config.toml
n_layer = 11
d_model = 320
n_head = 4
n_kv_head = 4
head_dim = 64
d_mlp = 1280
vocab_size = 8192
activation = "tanh_gelu"
norm = "layernorm"
norm_place = "pre"
norm_eps = 1e-05
positions = "learned"
qk_norm = true
attn_scale = 0.125
bias = "all"
tie_embeddings = true
parallel_block = false
init = "normal"
init_std_qkv = 0.0272
init_std_o = 0.0
init_std_up = 0.0272
init_std_down = 0.0
optimizer = "adamw"
lr = 0.00103
lr_mult_qkv = 0.7
beta1 = 0.95
beta2 = 0.98
lr_head = 0.00712
grad_clip = 1.0
warmup_steps = 235
schedule = "cos"
final_lr_fraction = 0.0
batch_tokens = 32768
seq_len = 512
doc_mask = true
z_loss = 0.0001
train_tokens = 285400000
steps = 8710
dataset = "wikipedia_en"
MLP neurons of a small language model. Each row is named by its layer, matrix (up: input weights; down: output weights) and neuron, and shows model dimensions 16-79. Each number is 128 + 32 x the weight over its row's rms, rounded and kept within 0 to 255.
After each neuron's rows, "fires on" lists the tokens most often at its 100 highest values on Wikipedia text that the model never trained on. A number after a token or word is its count.

L2.up588 [130 147  52  71  97 119 177 155 135 145 142  65 148 100  90  88  57 121 211 118 106 123 125 139 162  91  99 137 136 176 114 136 125 214 119 126 129 175  75 113 191 126 111  95 137 141 114 133 115 142 123 136 128  97 146  67 152  78 122 132 117 156 128 110]
L2.down588 [170 127  70 114 148 105  61 165 103 237 129 147 151 110 138 108 113 171 145 111 100 117 122 124 120 144 152 102 133 125 209 187 146 156 121 115 124 125 127 136 108 128 183 146 154 151 119 141 120  85 128  94 106 153 107 113 109 118 107 163 116 151 141 154]
fires on: " up" 16, " int" 14, "fa" 9, " rel" 8, " final" 6, " average" 6

L7.up525 [150 179  87 109 155  85 172 147 110 147 138 121 163  94 147 139 175 119 157 136 158 116 138 141 122 102 181 154 123 143 103 144 126 157 139 172 126 140 152 134 119 158 129 197 133 149 117 125 149 151 139 148 151  59 123  90 171 119  74  91  73  84 172  45]
L7.down525 [149  92 150 147 146 133  56 126 101 136 122 112 107 126 120 115  73  73 130 185  96 107 152 142  98 146 124 144 159 135  92 172  85  67  69 136 134 168 112 109 140  73 149 144 161  44 131 121 156  73  93  82 156 130 151 198 175 129 132 121 142 171 107  92]
fires on: "n" 28, "on" 10, "ng" 9, "ing" 5, "ton" 4

L7.up136 [134 127 111 137  78  81 169 129 121 126  95 172  92 211 135 135 146 166 150 125 177 130 190 114  82  80 164 188  94  83 138 144 178 156 160 100  76 161 173 127 144 155 102 100 130  96 137 147 109 122 144 130 173 128 142 125 142 203 128 130  86 121 134  75]
L7.down136 [210 111 164  69 106 118  80 123 142 140 159  93 146 163  94 162 128 110 138  60  93 131 140 146 169 158 176 119 137 132 111  77 113  88 121 146 208  84 168 108 115 105 138 213  99 167 177 148 138 154 137 134  80  81 111  96  96 147 144 114 159  75 176 142]
fires on: "On" 31, "-" 12, " part" 11, "–" 10, " On" 10, "'" 6

L4.up460 [112 135  84 142 151 134 167 147  86 193  85 128 167  99  98 133 214 128 111  76 115 195 210 105  98  61 115 112 103 172 129 106 110 152 112  93 139 123 138 199 133 130 128 142 130  45 151  74  86 214 111 143 131 121 142  72 140 113 156 150 119 178 140 133]
L4.down460 [160 134  74 117  97  95 162 124 126 121 119 184 126 152  81  96 144 114 135 153 152 136 130 137 172  90 103  85  99 140 123 168 168 102 128 123 105 146  80 123 206 169 110 157 110 170  94 139  86 160 127 187 142 149 103 114 157 184  87  98 122 133 180 183]
fires on: " and" 39, "." 22, ";" 12, " |" 8, " which" 7, "," 5

L7.up1175 [120  78 163 102 121 129 148  83  80 132 144 132 112 136 140 131  59 137 158  72 111 200 202 147 177 172  99 168 163 125 147 124 151 113 163  98 138 110  57 130 136  84 143 120 107 173 123 125 124  93 126  98 212 147 149 139 131 160 120 129 223 128 165 157]
L7.down1175 [141 148 102 147 127 126 144 197 149  33 140 139 150  80 124  78 179 164  86 179 144 136  56 147  96 156 147  58 164 131 107 156  93 130 174 152 148 119 170 122 138 207  70 131 103  91 129 116 117 155 130 136  80 145  98 160 153  67 140 122 106 180 147 110]
fires on: "s" 26, " (" 14, "," 9, " and" 9, "'" 6, " in" 5

L3.up92 [110 121 106 149  68 115 110 133 176 225 111 126 160 163 147 112 154  94 167 134 155 134 124 143 155 142 147  82 135 110 117 171 101 118 125  54 153 153 108 109 162 131  96 159 125 104 133 146 139  99  98 110  81 157 133 142 190 161  90  99 134 175 160 145]
L3.down92 [191  96 185 192 164 147 118 116 106  68 104 145 105 126 180  75 123 137 152 115  86  85 178 108 158 114 151 123 120 127 111 114 135 126 146 122 158 130 131 131  74 107 122 118 164 181 111  63 150 134 157 163 135 115 206 142  66 176 146 140 122  96 115 130]
fires on: "p" 77, "t" 17, "e" 5

L2.up220 [106 125 158 101 118  98 182 142 103 118 122 205 180 127 114 104 136 183 154  83 140 159 122 131  97 142 138 121 147 140 125 139 131  82 129 129 144 139 132 137 105  93 113 135 109 101 110  90 150 131  92  98 223 122 185 160 170 109 126 105 143  81 169 121]
L2.down220 [ 84 103 147 165 119 112 107 123 137  68 136 106 101 126 115 181  79 123 133 223 104  97 147 115 200 149 118  98 111  69 189 138  84 160 146 129 104 128 127 117 175 175 146 171 146  82 135 123 119  94 121 120  66 161 100  98  93  76 109 121 152 159  86 148]
fires on: " 18" 33, "mar" 8, "s" 7, "," 7, "r" 6, " 15" 6

L4.up206 [161 180 101  51 124 157 186 151 110 156 118 192 111 111  61 109  61 184 102 124  74 159 121  87 116 102 169  91 121 106 114 153 104 156 182 139  54 181 107 183 143 169  88 101 107 103 159  64 113 129 110  49 176 130 176  90 136 144 145 143 178 121 157 157]
L4.down206 [145 155 141 137 117  98 127 153 105 152 109  80 136 103 124 100 167 133  98 123 113 148 154 149 155 128  93 122 164 177 161  94 113 144  85 164  93 104 132 179 175  44 142 149 121 129  72 133 182 104 119 130 131 118 122 123  81 174  65 144 183 130 108 151]
fires on: ")" 32, "-" 13, "," 9, "chi" 6, "ho" 5, "}" 5

L7.up674 [120 130 132 134 110 141 124 145  66 125  93  83 149 126 116  96 107 123 153 114 154 143 149  94 137 161 165 138 102 141 158 114 153 138 182  89 127 150  92 121 201 161  60 116 171 106 115 144 185 125  91  60 123 120 169 168 130 170 126 159 149 119 155 170]
L7.down674 [ 65 188 116  94 178 152 124 132 171 116 164  82  64 125 135 149 110 164 102 181 140 121  75 158  73 136 108 129 174 129 133  97 153  80 162 123 191 116 115  61 152 135  64  75 146  96 193  83 111 173  70 147 121 114 166 126 164  92 121 183 144 107 122 109]
fires on: " was" 24, "," 20, " (" 13, " " 11, "c" 10, " |" 10

L3.up949 [136 154 103 124  75  86 142 140  91 117 127  88 120 123 100 153 145 157 150 106 156 147  95 145 138 121 160 167 135  72  86 190 164 105 123 115  89 153 100 125 150 176  81 133 173 104 156 139 198 153 116 125 171 118 192 140 161 123 103  94  92 135 166 141]
L3.down949 [ 86 219 137 150 199 123 154 117 111 105 112 107 141 185 137 125 126  84 110 176 143 122 105 101 119 184  97  91 151 139 120 109 205 149 112 138 108 116  68  71  92 116 110 103 160 141 128 118  83 123 123 128 213  92 164  69 179 122 121 114 110 170  82 108]
fires on: "ter" 40, "h" 27, "rd" 26

L3.up652 [112 123  89 151  48  78 123 176 121  81 100 107 108 113 137  99 119 196 136 130 133 145 145 105 110 147 108 162  30  45 153 132 140 121 122 117  73 153 105 108 137 163 126 122 129 107 152 104 143 150 120 132  53 141 139 130 134 153 143  98 175  98 115  92]
L3.down652 [164 174 111 135 142 199 124 202  89 166 121 144 137 115 100 142 139  81 118 185 145 140  61  77 131 141  92 120 176 137 111 119 108 139 178 155 148 122 128 101  65  77  60 133 139 137 158 151  51 114 179 105 159  76 105  99 184  95 116 109 139 131  67  84]
fires on: "h" 36, "|" 11, "g" 8

L7.up775 [124  96 116 122  70 142 120 127 101 120 128 187 140  64 125 128 119 121 117 122 149  96 150 100 124 159 190 115 143 122  59 159 105  98 149 119 132 186 122 145 140 162 115 135 106 151 130 119 210 108 115  98 176 123 101 156 149  82 145 188  70 144 145 145]
L7.down775 [255 142 123 156 165  86 101 127 130 143 112  64  96 141 106 169  95 101 118 116  91  88 113 125 137 118 148 147 132  74 168 164 157 105 151 124 115  96 145 112 112 151 171 133 146 178 146 176 127 173 122 130 103 118 104 116 135 128 145  93 130 131 120 105]
fires on: " \"" 16, " (" 11, "\"" 6, " as" 6, " that" 6, "(" 6

L7.up1174 [140 138 123  91 152  87 168 128  60 198 105 144 185 108  87  56 137  92 134 128 169 156 116  73  95 189 208  68 151 153 105 151 108  77 131 116  85 143  89 143 149 144 128 116 117  94 122 144  89 138 131  77 171 156 153  99 156 126 192 178 105 155 115  80]
L7.down1174 [105 104 127 153 106 118 147 152  97 119 138  82 137 127 138  96 103 143  88 108 139  65  93 160 148 125 129 156 149 125 165 124 157 101 145 131 101 141 156 171 147 117 137 129  77  98  82  68 126 134 141 194 119  67 145 175 117  96 147  64 152 106 157 149]
fires on: "-" 21, "," 21, " of" 7, "N" 4

L7.up656 [136 150 128 113 159 119 110 109  13  87  87 132  87 161 130 100  91 109 134 160 115 206 183 159 127  93 120 162 159 136 160 144 132 152 142 137  86 137  92 134 128 125 150 140  80 108 134 138 138 101 107 101 175 132 167 139 149 158 158  80 168 102 137 129]
L7.down656 [103 180 127 185 106 131 143 145 150 127  85  99 159  88 106 131 180 164  66 155 169  49 109 147 163 120 163  57 121 136 187 162 135  58 155 158 138 121 128 112 113  79 120 102  99  50  30 148 138 116 123 149 128 134 131 104  96  66 107  74 127 144 125 157]
fires on: "." 27, " and" 18, "'" 11, "V" 7, " De" 5, " am" 4

L3.up1195 [141 106 134 123 120 116 145 145 147 154  84  89  80 121 102  68 149 111 123 134 124 127 166 141 108 149  73 102 100  70 126 164 200 100 122 142 170 128 113 121 141 206 158 115 158 129 129 161 165 140 125 121 119 137 149  42 152 168 111 165 113 167 173 131]
L3.down1195 [106 177  93 113 156 104 121 132 162 135 145 224 128 125 173 197 103 129 124 123 130 138 129 157 188 176 136  99 157 169 143 112 119  98 123 159 123  94 121  93 152 112 162 141 140 188 123  79 131 131 157 151  95 121 110 181 164 155  90  87  89 140  93 119]
fires on: "i" 34, " one" 26, "o" 9, " One" 7, "a" 6

L7.up715 [158 178  84 126 145 120 109 143  73 169 126 148 185 112 118  97 133 174 123 128 109 128 190 119 105 127 101 144  26 143 135 114 100 133  98  80  97  76  63 141 135 106 108 162 102 118 210 135 107 117  89 129 163  99 108 103 125  94 204 185 147 154 106 120]
L7.down715 [  0  75 174 122 111  45 129 142 173 109  95  93  88  71 139 147 156 134  73 176 103  71 121 148 135  87 108 147 147 117  90 164 111 129 149  97 166 124 167 111 151  96 124 103 118 116 113  90  86 166 140 167 157 109 137 178 107 122 159 134 146 149 114 103]
fires on: "." 47, "\"" 33, "\n\n" 6, "\n" 4, "," 4

L7.up260 [117 127  90 103 102 111 140 106 104 154 114 148 187 106  91 111 105 149 143  91 178 146 168 186  97 135 127 169 147 125  80 112 143 110 127 134 128 178  94 114 124 135 122 141 164 127 176 158 164  73  94  76 206 152 134 114  73 151  88 136 117 109 145 168]
L7.down260 [246 102 113 179 117 172  79  80 151 129 110 138  57 175 121 123 118 109  79 137 143 149 112 153 132 111 130 128 132 126 221 176 109 112 181  92 155 104 162 138 103  83 142 161 140 124 125 223  88 169 116 138 138 157 157 126 153 154 146 151 119 171 132 171]
fires on: " (" 41, "(" 18, "'" 16, "ll" 5

L7.up1275 [121 149 137 156 119  48 135 155  63  88 124 130 166 130  95  66  93 134 124 102 173 137 115 146 116  94 142 116 115 105 134 117 162  88  98  83 124 135  87 137 126 118 157  76  98 121  94 134 131 157 126 125 190 209 150 136 152 109 155  84  77 138 112 128]
L7.down1275 [133 118 104 135 182 124 151 126  83 125 114  77 112 208 102 154 204  99 158  74 121 162 134 138 134 182 144 114 137  86 150 163 129 109 115 192 117 133 198 101 159 124  72  65 106 102 107 157 158 137 107  92 194 134  98 106 134 108 135 187  98 194  88 130]
fires on: "." 29, " and" 21, " of" 12, "f" 7

L3.up675 [ 97 142 119 167  69 104 115 153  94 121 166 120 114 161 134 153 125 120 152 132 155  91 123  65 122 103 109  79 132  70 105 157 173 109 106  79 127 144 140 130 137 101 119 140 100 100 124  62 150  80  72 111 147 179 135  94 181  69  88 143 141 133 110 182]
L3.down675 [140 136 116 108 201 137 137  70 129 103 129 129  77 149 157 147 181 144 124 101 139  81 119  86 141 164 149 124 174 120 132 126 170 139 114 118 193 146 162 158  94 107 121  45 175 125 140  64 121 144 119  97  92 118 191  95 155 155 145 126  99 102  94  98]
fires on: "t" 59, "et" 16, "or" 10, "at" 7, "ot" 5

L3.up1016 [127  96  54 143 160 171 164 128 103 150 144 103 128  78  51 152 105 146 157 136 180 184 152 140 119 168 141 127 110 112 101 116  92 195  92 141 129 112 114 138 101 126 130 117 148 145 147 167  99 135  95  66 157 129 134 164 130 110 138 137 127 123 166  92]
L3.down1016 [150 125 171 191 112 116 130 123 156 128 168 129 115 142 137 145 113  77  78  90 111  53  83 145 122  95 114 115  89 149 115 143 172  70 127 127 113 178 141 165 109 151 147 203 137 112 107 105 159 129 152 136 117 160 111 120 115 148 117 104 147  80 136 193]
fires on: "." 16, " cm" 15, " 18" 12, "ter" 10, "ski" 6, " und" 6

L3.up1209 [127 121 140 119 111  47 151 147 176 155 125  71 103 123 121 144 148 125 108 122 120 102 142 127 150 127 103 147 161  82 120 112 112 164 167 121 126 128 131 151  76 137 128 166  92 163  92 133  82 108 122 125 201 182 100 148 147 123  81 113 131 172 148 103]
L3.down1209 [150 116 166 117 126 145 119 204 100  45  72 162 106 132 131 127 151  96 146 141 127 149 148 118  81 122  24 142 123 110 185 117 133  87 116 123 115 192 145 127 166 144 119 136  96 160 121 117  71  92 148  86 126 122  77 115  99 162 156 210 120 167 108 148]
fires on: " in" 45, " conv" 13, " und" 7, " Sv" 6, " ab" 5

L7.up404 [129 125 142 150 156 128 103 165  58 128 105 136 184 132 102  57 137 127 176  78 130 152 165 107 107 101 168 115 102 120 129 139  87 102  74  85 122 124  96 154 168 125 150 162 135  81 135 144  80  86 109 139 170 147  99 109  96 191 135 152  89 126 122 122]
L7.down404 [ 76 142 107 110  91 152 163  99 144  63  88  77 119 115 155 112 139 153 110 113 187 145 137 125 133  96  96 119 171 115 134 118 218 126 166 198 129 181 155 147 191 149 110  67  82 109 117  70 144 131 110 125 154 140 106 134 128 124 126 102 158 177 163 165]
fires on: " and" 37, "," 31, "_" 4

L2.up423 [155  98 113 101 105  74 112 135  87 169 117  91 149 133 183  81 150 110 224 148 223 116 130  46 167 157 141  69 116  99 138 170 130 148  65 115  98 116 127 141 106 115  93  64 130 110 145 133 127 158 134 104 184  98 157 139 142 106 134 148 104 111 142 126]
L2.down423 [116 114 105  92 126 105 149  93 140 156 151 153 126 139 140 121  69 119 130  81  76 136 115 143 147 136 179 158 133 115  59 152 155 147 174 135 157  78 144 124  96 122 119 193 146  22 100  58 128 113 134 169 121 153  94  85 132 117 163  92  24 136 153  87]
fires on: "men" 12, "man" 11, " Men" 10, "bon" 7, "our" 5, " mon" 5

L4.up418 [109 178 139  52 127  59 135 121 163 125  94  65 191 150 203 138 117 126 123 190  98 167 104 118 162 107 142 136  36  82 128 156 113 138  60 110 141 106  90 133 164 136 120  95 182 109 125  94 119  95  70 150 122 150  91  47 138  82 126 109 141 167 182 138]
L4.down418 [155 168 144  75 143  96 129 116 152 177 120 142 169 176 146 147 186  76 103 109 111 134 157 149  77 123 123  98  62 148 177 147 133 128 122  95 132 118 157 123  92  70 119 148 146 120 130 133  11 184 111 122 143 191  83 191 131 114  98 127 133 185 127  77]
fires on: ";" 24, "," 10, "'" 8, "Wh" 7, " Fu" 7, "I" 6

L3.up183 [141 140 138 102 117 112 166 151 128 148 128 106 130  95  98  92 218 130 104  89  90 126 177 115 150 104 105 119 160 123 121 106  96 171 133 139 112 154 113 142 127 147  67  88 110  90 106 144 203  60 140 160 142 132 123 106 156 130 103 103  98 181  91 170]
L3.down183 [131 126 145 219 140 158 157 119 143  89 108 107 154 158 172 150  90 158 128 134  96 156  77 157  93 165 137 169  65 163 141 185 153 103 138 131  98 142 162  99 123 202 154 121 133  91 171 149 119 132 128 119  77 148 125 140 129  98 158 139  65 126 163  79]
fires on: "." 68, " that" 5

L7.up485 [134  91 141 157  80 143 159 143  66  73  72 104 172 166 114  93  96 145 142 109 181 111 156 138  69  82  73 165 149 143 174 157 107 129 179 106  63 156  98 188 140 109 143 104  94  88  72 150 203  70 120 113 150 143 160  91 191 241 138 119 139 146 116 178]
L7.down485 [170 139 147 190 154 139  84 101 158 128 139 102 193 116 111  90 150 101  95 146 159  93 142 204 193 171 185 164 152 136 122  96 143  55  95 160 157  92 144  57 120 139 152  87 149  94  59 175 125 188 149 125 131  56  58 122 101 112 114 105  96 131  87 124]
fires on: "\n" 37, "–" 25, "\n " 19, "-" 7, "." 6, " the" 6

L7.up160 [115  94 107  95  91  96 175  58  79 127 145 155 198  54 124 120 103 150 109 131 116 164 144 142 113  81  95 132 135  82 128 121 114 116 152 123 132 127 132 102 113 154 131 127  80 108  85 119 218 102 145 171 185 198 198 130 136 169  67 133 177 119 110 146]
L7.down160 [ 44 113  95 186 141 144 129 159 103 168  64  98 111 188 131 124 186 115 129  82 111 138 123  71 166 171 154 146 118 157 129 128 144  89 103  98 133  99 159  77 128 144  82 135 161  64 149 176  66 133 121  79 104 147 101 121 136  31 158 111  51  78 106 109]
fires on: " \"" 44, " the" 32, "." 7, " that" 7, "s" 4

L2.up459 [128 141 138 125 181  67 121 169 116 134 122 103 128 114  73 127 155 191 153 163 132 117 187 133 167 117 123 108  74 142 160 134 122 132 116 111 113 118 110 101 149 148  91 105 123 101 132 101  95 152  74 193 211 139 107  75 132 101 119 179 119 187 125  97]
L2.down459 [ 42 102 186 143  60 147 154 134 122 147 114  98 141 141 128 196 118 129 138 131 117 116 134 175 155 169 166 150 126  78 103 100 154 141 150  88 137 141  96 140 108 158 115 114 184 125 140 120  68 145 128 175 104 107  96  87 204 100 117 120 132 112  94 106]
fires on: " by" 23, "us" 13, "ls" 8, ":" 7

L3.up725 [145 164 111  79  85 135 152 129 114 140 114  74 114 124 114 122 182 132  93  63 160 166 111 130  84 116  75 114 129 151 105 187 172  82 134  91 181 123 130 143 103 154 167  83 119  88 103 135 152 175 121  75 159 138 118  83 135 116 112 166 108 150  80 128]
L3.down725 [163 130 156 120 123 186 109 129 114 132 157 150 110 124 146 116 136  75 139 161 112 108 157 159 177 232 141 105 155  99 132  84  97  55 136 115 151 112  67 118 125 130 125 105 129 149 158  78 134 102 176 145  80 114 121 125  85 126 102  84 109 143 121 116]
fires on: "e" 32, "o" 31, "a" 17, "y" 10

L3.up701 [137  91 127 129 120 141 125  90 100 137 129  75 150 155 148 175 118 121 151 115 144 192 145 150 178 158 123 127 156 152 120 161 139 148 122 117  95 151 132  97 129 108  96 149 159 122 174 116 120 102 162 118 131 134 120 140 170 141 108 123 168 175 104 129]
L3.down701 [151 128 173 146 176 155 120  95 124 121  88 123 157 116 143  63 188 115 122 155 105  90 136 138 105 140 132 137 102 122 211 135  96 140 123 145 152 123 143 141  83  82 128 155 124 173 141  61 166 177 123 112 185 120 146 177  97 150 123 160 138  87  96 120]
fires on: "c" 41, "t" 36

L7.up11 [117 116 192 137 124  57 140 148  87 137  98 103 140  83  48 138 153 138 161 152 149 126 172 117 145 133 100 122  61  79  83 196  91 143  96 178 105 154 162 107 135  87 108 133 169  99 117  82 106  93 105 172 103 131 130 156 105 174 131  73  75 176 131 135]
L7.down11 [ 50 143 107  89 153 156 176 122 103 173 150 147 102 159 125 124 140  66  99 148 166 127  88 144 173 152 120 127 164 180 147 152 106  71 149 142 148 101 102 110  99 127 200 102 143 104 120 155 163 111 188 120 185 181 114  99 135 148 142 138  84  43  80  94]
fires on: "," 84, ";" 10

L3.up789 [153 105  97 131 126 133 181 169  88 177  82 138 125  77 109 120  84 193 142  72  87 154 111  98 102 166 178 108 148 139 141 136 142 175 120 129 115 151 141 164 146 145 108 116 136 116 110 100 107 167 124  97 209 149 149  86 146 171 120 180 127 133 109  79]
L3.down789 [129 204 155 131 123 110 141 163  53 170 117 178 155 135 137  91 138 140  94 123 170 126  81 157 145 152  86 124 108 193  69 191 178 114 158 115  97 133 101  86 102 168 169 150  75 130 125 122 129 120 176 127  94 112 103 102 142 169 158 107 109  95  99 181]
fires on: " 18" 29, "-" 23, " 1950" 5

L3.up199 [106 123 156 115 136 133 109 167 137  61  52  90  99 142 144  68  83 135 177 107 150 132 178 164  91 138 129 145 138  67 109 109 179 143 136 160 106 128 118 130 132 152  90 126 167 151 106 145 131 134 128 186 185  80 178 109 154 165  87 114  82 121 152 129]
L3.down199 [154 140  70 106 115 101 161 162 173 196  83 131 140 124  98 178 110 131  86  66 104 127 119 118 141 134 183  89 125 173 110  90 144 114 102 101  65 104 131 115 199  88  87 120 141 192 141 119 159 112 147  88 186 126 107 112 140  91 128  72 122 147  52 140]
fires on: "'" 15, " over" 12, "na" 9, "ica" 9, "yo" 8, "der" 7

L4.up64 [123 134 110  70 148 119 164 172 126 177 128 101 139 145 137 104 134 166 139 126  65 136 108 141 112 191 192 165 153 144  47 142 124 119 117 186 142 132 126 188 151 194 130  77 147 142 116 123 138 106 137 167 174 143 150 135 140 150 145 214  89 123 174 115]
L4.down64 [ 50 172 149 176 132 135  70 182 105 129 162 139 192  86 155  93 132 143 124  97 121 156 144 138 154 146 161 102  94  87 159 132 136 133  68 136 131 121 104 141 130  96 180 158 126  64 104 127 144  93 115 125  96 132 138 128 120 111  90 128 110 140  99 191]
fires on: "-" 28, " Grand" 17, " Federal" 4, "no" 4, " de" 4

L7.up1167 [142 132 158 116 119 101  85 151  95 139 140  76 116 136 118 103 140 139 166 132 165 106 122 134 189 146 217  84 128  67 142 175 100 106  94 172 125 124  99 118 143 169 121 154 158 104 190 127 131 108 117 205 125 133 107 152  96 148 136 122 115 138 136  97]
L7.down1167 [123 161 146 144 146 125 107 149 125 186 122 166 146 156 143 141 161 109 124 120 110  82  42 150 105 141  92 153 112 162 186 127 121  85 131  77 127 131 125 112  85  97 146  97  93 127  88  99  83 131 186 123 180 106  72 162 175 110 133 172 139 166 127 116]
fires on: " —" 30, " km" 14, ";" 9, "," 6, " cm" 5, "nd" 4

L2.up539 [176 104 151 118 123 127 164 151 128 119  86 146  94  61 114  98  67 165 138  97 133 193 144  89 133 133 135 121  95  84 125 162 116 105  82 103 168 167 111 171 170  68 142  82 110 157 128 131 128 156  92 138 150 148 107 160 141  94 167 218 139  86  94 138]
L2.down539 [ 45 192 127 112 122 132  83 101 175 142 185 150 113 109 119  92 153 100 135 150 184  77  77  89 151  76 130 139  71 158 135  71 139 113  81 154 159  73 133 176 188 170 115 214 147 140  86 156 140 143  94  69 103 138  84 120  95  99 111  85 123 108 115 138]
fires on: "9" 23, " Ad" 13, " 2019" 9, " Ind" 7, " Add" 7

L4.up1042 [100 156 145  78 124  69 112 125 136 120 104  69 121  61 161 163 164 171 146 164 160 140 115 141 255 124 137 130 134 135  79 117  86 165 117 185 172 159  98 155 155 163 140 109 132 132 159 157 163 145 141 130  82 118  86 125  96 156  38 146 212 153 167 155]
L4.down1042 [134 123  96 104 134 120 137 122 140 145 100 105  96 185  78 185 133 114 152 127 187 130 136 150  74 119 112 158 168 154 161 135 162 128 123  75 118 100 171 130  85  12 121 106 113 155  99 143  82 132  93 100 119 159 169 161 121 109 166 110  59 132 103 117]
fires on: "." 31, ")" 10, " (" 10, "fl" 7, "x" 6, " Ver" 4

L7.up705 [131 155 154 142  94 104 111 162 118 154  61  92 138 104  75  59 192 150 200 144 142 121 175 134  64 143 139 133 123 100 148 151  88 140 104  89  90 162 122 165 146 126 125 121 153  88  77 164 121 110  99  80 182 106 128 151 167 108 158 130  96 144  61 182]
L7.down705 [164 103 169 112  88 155 156  81 146 128 184 152  92  81 163 166 115 149 134 156  83 186  98 151 151  97 129 100 196 110 122 164 124 129 167 151 110 153 150  98 163 124 137 130 118 167 210 115 130 191 141 156  61 152 122 118 134 155  88 172 112 110 166  99]
fires on: " to" 41, " and" 9, "'" 4

L2.up89 [134 131 134  86 155 148 117  46 112 170 144  98 184  57 118 187 103 109 139 121 146 125 140 149 188 141 160  66  99 111  50 112  44 134 163 165 125 156 125  53 157 148 146  99 168 207 166 144 145  61 140 153 170 108  56 156  95 123 146 126 156 108 146  95]
L2.down89 [155 108 134 199 172 169 142 107 134  69 115  97 107 179 116 113 117 185  90  67  72 143 114 149 118  90  71 135 222 213 218 132 165 112 144 100 134  70 112  93 138 111 151  84 107 124 133 128 117 144 150 102  52 146 152 144 147 129 138 138 154 142 122 121]
fires on: ")" 43, "." 21, " p" 18, " average" 4

L3.up1069 [119 163 112  76 129  92 172 161 117 140 118 125 144 143 138  83 125 228 163  96 132 177 108 123 103 119 161 113 164  49  79 181 161 159  69 147  88 131  87 162 210 187  59 137 100 149 182  78 138 150  93 157 192 104 217 123 168 120 130 139 132 108 160  88]
L3.down1069 [  0 136 118 152  98 123 157 104 118 123 149 124 133 152  96 126 149 143 163 179 144 159 137 147 125  95 135 152 132 158 125 137 162 142  72 111 122 170 124 184 160 154 128 104 127 120 143 144 122 167  68 185 139 107 138 128 127 156 125 190  93 182 164 169]
fires on: "ter" 28, "on" 22, "ary" 13, "mon" 5

L4.up909 [113 159 141 135 122  81 140 154 159 183 121  25 105 130 161 173 199 130 109 169 156  97 121 123 176 155 125 109 121  86 133 159 149 170 133 107 197 106 122 119  94 149 113 131 107 131  98  91 140 137 109 175 122 164 121 116 118  90 137 160 129 168  83 150]
L4.down909 [ 64 107 151 138 197  77 139 144 152 158 154 120 113 148 131 144 117 139 138 144  96 148  94 111 134 180 147 113 165  71 126 118 120 122  78  97 124 211 127 136 193  71 111 170 126 176 131  78  96 168 106 140  93 178  92 147 144  82 155 116 159 158  91  94]
fires on: ":" 29, " to" 25, " by" 11, "." 11, " with" 10, " at" 7

L3.up501 [149 111  95  84 162 118 118 114 130 106 110 113 130 169  72  98  69 198 125 119 116 149 159 143  77  93 163 173 155 173  83 141 118 137 121 130 110  95 144 113 121  84 134 173 158 187 133 147 184 207 163 118 100 109 141 135 159 176 165 144 122 133 128 199]
L3.down501 [147 118 159 103 108  99 130 127 154 113 142 121 138 151 183 151 120  77 144 180 152 145 163 133 134 144 116  83 135 115 161 119 109  73 168 154 118 161 171 130  77 116 136  71 116 101 103 100 126  79  88 139 150 174 133 144  66 129 133 108 126 123 164  74]
fires on: "t" 35, "ge" 16, ")" 6, "ger" 5, "ft" 4, "gers" 4

L2.up1110 [ 85  92  81 108  71 122 109 137 158 100 173 130 150 153 135 154 114 140 153 178  92 116 160 183 141  86 147 115   6 101 120  96 182 145  56 145 122 138 153 148 115 193 113 126 101 135 154 126 184 171  99 104 170 146 139 126  71 184 140 132 128 105 157 173]
L2.down1110 [160 101 119  98 171 106 130 111 104 101 162 162 106 113 127  66 129 121 131  99 165 155 124 101  86 118  72 188 163 103 120  92 107 154 135 124 176 130 145  99  79 104 177 133 152 170 146 113  95 113 133  84 162  95 121 152 198  98 115  88 128 158 137 125]
fires on: "es" 13, " life" 13, "man" 9, "er" 8, " me" 8, " mo" 6

L2.up411 [151 119 101 145  64 119 120 136 129 152 111 129 149  97 163 160 136  93 184 185 175  93 164 101 219 165 106 110 111 145 228 142 117 119 133  77 113 151 114  94 187  90  62  92 131 120 111 155 173 129 122  61 135 133 135  99 182 171 103 138 170  94 119 158]
L2.down411 [150  98 162 107 170 106 165 145 146  63 130 181 127 150 119 133  79 150 146 112 106 119 138 124 147 139 135 139 177  96  47 124 134 183 104 128 170  69 190  95 106 184 147 143  85 127 105  87 105 141 188 155 147 114 158 124 103  86 115  80  91 109 126 117]
fires on: "p" 23, "el" 21, "so" 18, "li" 13, "l" 8, "part" 7

L3.up45 [137 144 140 153  70  98  96 157 124 153 117  93 101 161 122 168 163 121 157  91 171 176 147 149 153 116 110 132 157 132  59 161 151 107 119  41 109 190  93 158 160 103 139 138 147  73 100 157  84  87 102  88 148 151 171  47 147 133 112 153 108  93 127 143]
L3.down45 [156 157 140 139 135 144 122  84 112 167 120 133 148 125 132 102  84  86 127 153 118 135 141 136 173 172 160  94  90 163 188 146  80  88 151 114 177 131 118 110 120 143 100  87 105 174 135 138 179 169 105 100 156 129 182  99 133 153  55 165 126 157  75 151]
fires on: "y" 96, "e" 4